config = dict(
    d_model=256,
    head_dim=32,
    bias='none',
    parallel_block=True,
)
MLP neurons of a small language model. Each row is named by its layer, matrix (up: input weights) and neuron, and shows model dimensions 64-159. Each number is 128 + 24 x the weight over its row's rms, rounded and kept within 0 to 255.
Before each neuron's rows, "fires on" lists the tokens most often at its 100 highest values on Wikipedia text that the model never trained on. A number after a token or word is its count.

fires on: "ate" 24, " Bu" 11, "op" 10, "ates" 10, "au" 6, "ij" 5
L2.up1089 [151 128  80 111 146 153 143 139 132 161 116 120 135  92  97 130 155 142 100 108 103 138 145 120 113 108 142 178  91 134 125 140 186 130 140 143 173 128  98 151 135  77 115  92 158 170 132 138 146 140 127 144 131 100  92 135 111 136 132 141 116 121 114 141 149 139 155 116 103 113 158 104 113 122 152 144 148 168 131  99 157 175  91 105 132 168 123 153 120 120  95  97 135 118 187 122]

fires on: " " 29, "ie" 9, "ent" 5, "oin" 4, "int" 4, "ip" 4
L3.up544 [130 144 134 116  99 147 147 122 152 144  92 151 153 118 155 152 127 128  99 125 132 125 130 137 152 157 139 132 155 142 199 166 176 123 143 150  67 148 151 127 134 103 138 122 126 178 154 132 116 132 122 118 125 128  94 123 123 139 116 158 152 174 101 109 123 146 143 138 152 131 106 124 115 122 135 153 181 128 100 111 163 124 139 125 132 167  64 128 130 133  80 148  84 108 146 160]

fires on: "mer" 17, "ort" 12, "ason" 8, "ly" 7, " under" 6, "ann" 5
L3.up975 [135 159 147 121 133 128  98 132 136 110 127  81 100 135 163 108 132 128 123  85 105 102 121 165 159 131 138 117 128 149 128 114 145 125 134 167  75 121  97 154 151 132  97 120 119 112 156 118 140 158  99  99 123 125 111 130 115 109 110 134 122 131  68 151 117 172 127 108 114 177  82 111 124 148  94 109 135 111 123 142 139 124 123 107 133 124 127 126 131 154 124 179 103 133  78 105]

fires on: "ile" 16, "un" 14, " cm" 10, "all" 8, "en" 7, "an" 6
L3.up376 [110 168 155 156 128 129 154 139 100 133 116 136 135 114  98 141 106 169 137 125 169 144 141 144 129 150 127 131 152 133 110 125 120  97 119 107  89 135 148 136 162 132 140 129 138  94 129 133 144 122  72 124  90  81 149  94 147  96 135 110 111 158 178 124  99 100 152 140 122 134 103  74 125 136  99 121 121 159  90 132 128 119 189 118  89  88 136  94 146 110  93 133 143 108 146 111]

fires on: "i" 15, "ish" 12, "y" 10, "ol" 9, "in" 8, " Fin" 8
L3.up908 [135 110 140 125 111 118 100 144 160 114  75 127  88  87 157 100 103 142 145 157  97 123 147 135 125 139 146 105 134 130 157 113 166 134 102 113 158 103 123 129 124 125 158 104  93 110 112 131 132 112 138 120 123 126 132 119  90 131 144 105 130 154 135 135 122 135 133 164  79 129 151 122 148 114 117 138 142 129 116 125 154 126  79  99  92  92 123 125 145 146 114 124  98 135 112 188]

fires on: "–" 31, "ie" 11, "iber" 8, "-" 7, " over" 6, "D" 5
L3.up637 [157 100 146 122 124 145  86 121 128 131  94 115  95 173 144  99 122 125 157  95 163 117 149 139 109  92 108 115 163 127 146 149 141 120 159 149 123 123 117  90 138 107 112  79 144 156  97 116 169 112 129 127 118  93 143 143  65 151 120 163 181 160 125 115 146 137 147  98 157 145 132 113 121 109  99 140 115 101 127  97 126 127 123 125 110 133 164 107 113 157  95 117 139 123 127 130]

fires on: "d" 10, "ic" 10, " of" 8, " ag" 8, "iv" 7, "rom" 7
L3.up392 [149 133 138 101  88 132  91 121 141 111 100 113  86 160 124 152 106  87 116 152 158 174  92 107  76 155 169 158 154  92 159 140 108 123 132 131 131  92 108 148 152  86 136 129 134 160 122 139 163 116 117 123 145 133 119 119 113 129 157 131 117 110 127 126 138 151 169 116 161 143 153 155 140 128 139 137 123 130 174 109 167 100 100 184  97  93 118  95 114 124 124 120 174 156 140 110]

fires on: "am" 22, "less" 9, "om" 7, "ry" 6, "ours" 5, "u" 5
L2.up697 [126  63 155 135 111 136 174 135 147 124 126 131 100 126 110 162 154 113 126 151 120 129 166 148 131 126 102 113 142 133 164 139 133 106 163 100 138  97 164 119 129  81 160 118 137 146  73 152 132 123 113  89  96 145 162 137 117  72 141 124 155 120 133 131 112 123 140 141  87 141 101 164 100 138 168  84 139 140 148 120 141 147 134 129 173  87 147  85  77 154 122 114 126 109 150 111]

fires on: " War" 18, "I" 13, " and" 13, "/" 8, "y" 5, " but" 5
L3.up715 [132 115 147 135 141 107 144 141 180  91 115  64 163 165 114 136 140  80  86 101 126 107 148 143  99 156 149 158 167 150  98 156 168 134 136  73 140  90  83  98 124  79 135 145 110 107 105 138 159  93  92 143 160 155 163 170 114 139 140 176 122 139  96 138 131 135 174 103 119 116  93 109 131 136 149 132 151 131 158 134 136 141 140  92 109 142 142 163 113 138  73 134 113  98 122 100]

fires on: " —" 23, " ." 11, "." 11, "X" 10, "S" 8
L3.up772 [114 136 137 166 134 135 117 136 170 127 142  87 164 129 137 131 123 141 122 118 139 162 166 112 121 118 159 122 113 100 101  83 156 141 154 125 187 171 164 110 126 140  87 126 176 157 110 118  82 129  84 101 137 169 158 161 154 132 125 136 156  91 110 139 126 138 102 142 120 105 157 151 173  93  91 114 186 132 137 108 130 120 165 117 131 162 145 152 130 137 125 106 158  94 103 124]

fires on: "i" 40, "e" 15, "y" 12, "os" 9, "ec" 6
L3.up146 [120 137 137 140 115 159 101 110 147 138 117 186 139 172 148 115  94 128  84 108 122 117 130 119 145 161 144 131 105 110 110 117 141 151 126 145 121 112 148 140 143 105 136 163 135  70 101 124 104 137  82 105  85 163 170 135 138 114 121 120 153 127 114 161  89 120 145 129 156 154 111 105 123  99 120 149 155 129 130  96 153 116 103 131 128 103 126 114 109 165 148  92 139 125 108 126]

fires on: " it" 24, "==" 12, "r" 9, "it" 9, " Votes" 7, "C" 5
L3.up993 [122 171 184 144 136 114 102 105  90  92 118 130 140 130 148 134 176 138 128 119 137  97 144 104 114 103 139 157 121 121 117 144 159  86 129 127 166 118 134 170 110 138 130 110 118 131 114 131 166 104 138 106 142 118 130 144 123 140 118 129  91 101 130 159 107 147 114 132  99 125 120 141 161 124 147 108 137 105 113 142  61 151 133 132 103  99 149 165 129 130 117 145 139 102 110 103]

fires on: "ans" 17, "ped" 14, "ant" 10, "se" 9, " party" 7, "ives" 6
L2.up25 [117 130 123 116 162 118 131 174 123 123 119 151 135 124 100 120 147 140 149 130 134 117 164 134 133 126 101 130 172 108  95  76 128 150 118  96 108 108 126 147 116 129 138 159 219 137 120 110 113 127 124  84 123 116 111  94 151 132 100 116 102 146 117 110 115 103 133 118 101 116 107 130 184 102 131 165 134 125 121 132 138 146 134 108 144 143 143 110 161  46 151 119 114 147 161 165]

fires on: "s" 27, "ull" 9, "als" 7, " goals" 7, "q" 5
L2.up1126 [109 165 165 111 112 125 117 176 107 143 149 143 149 118 123  83 100 132 133 146 102 156 116 140 168 131 102  95 122 147 155 137 141 164 159 115 116 124  96 125 141  90 150  87 119 160 132 142 123 149 155 129 135 159 130 130 145 149 109 129  98 109 118  97 173  93 141 138 162 107 128 118 138 122 172 129 157 119 153 114 118 148  90 160 133 141 155 128 121 123 107 153 129 120 129 158]

fires on: "l" 19, " no" 13, "ory" 7, "in" 7, "ul" 7, "out" 6
L2.up1098 [131 161 133 152 113 130 148 147 118 140 140 173 163 141 124 125  85 128 104  93 127 149 122 150 128 104  97 145 169 156 155 107  79 165  80 121 115 184 124 106 136 111 150 148 133 116 146 130 162 159 130 121 126 102 103 113  94 153 137 119  86 158 135 146 103 168 144 140 139 126 117 143  80 160 164 123 127 119 175 113 114 153 124 122 139 107 130 103 150 147 138 150 129 136 134 125]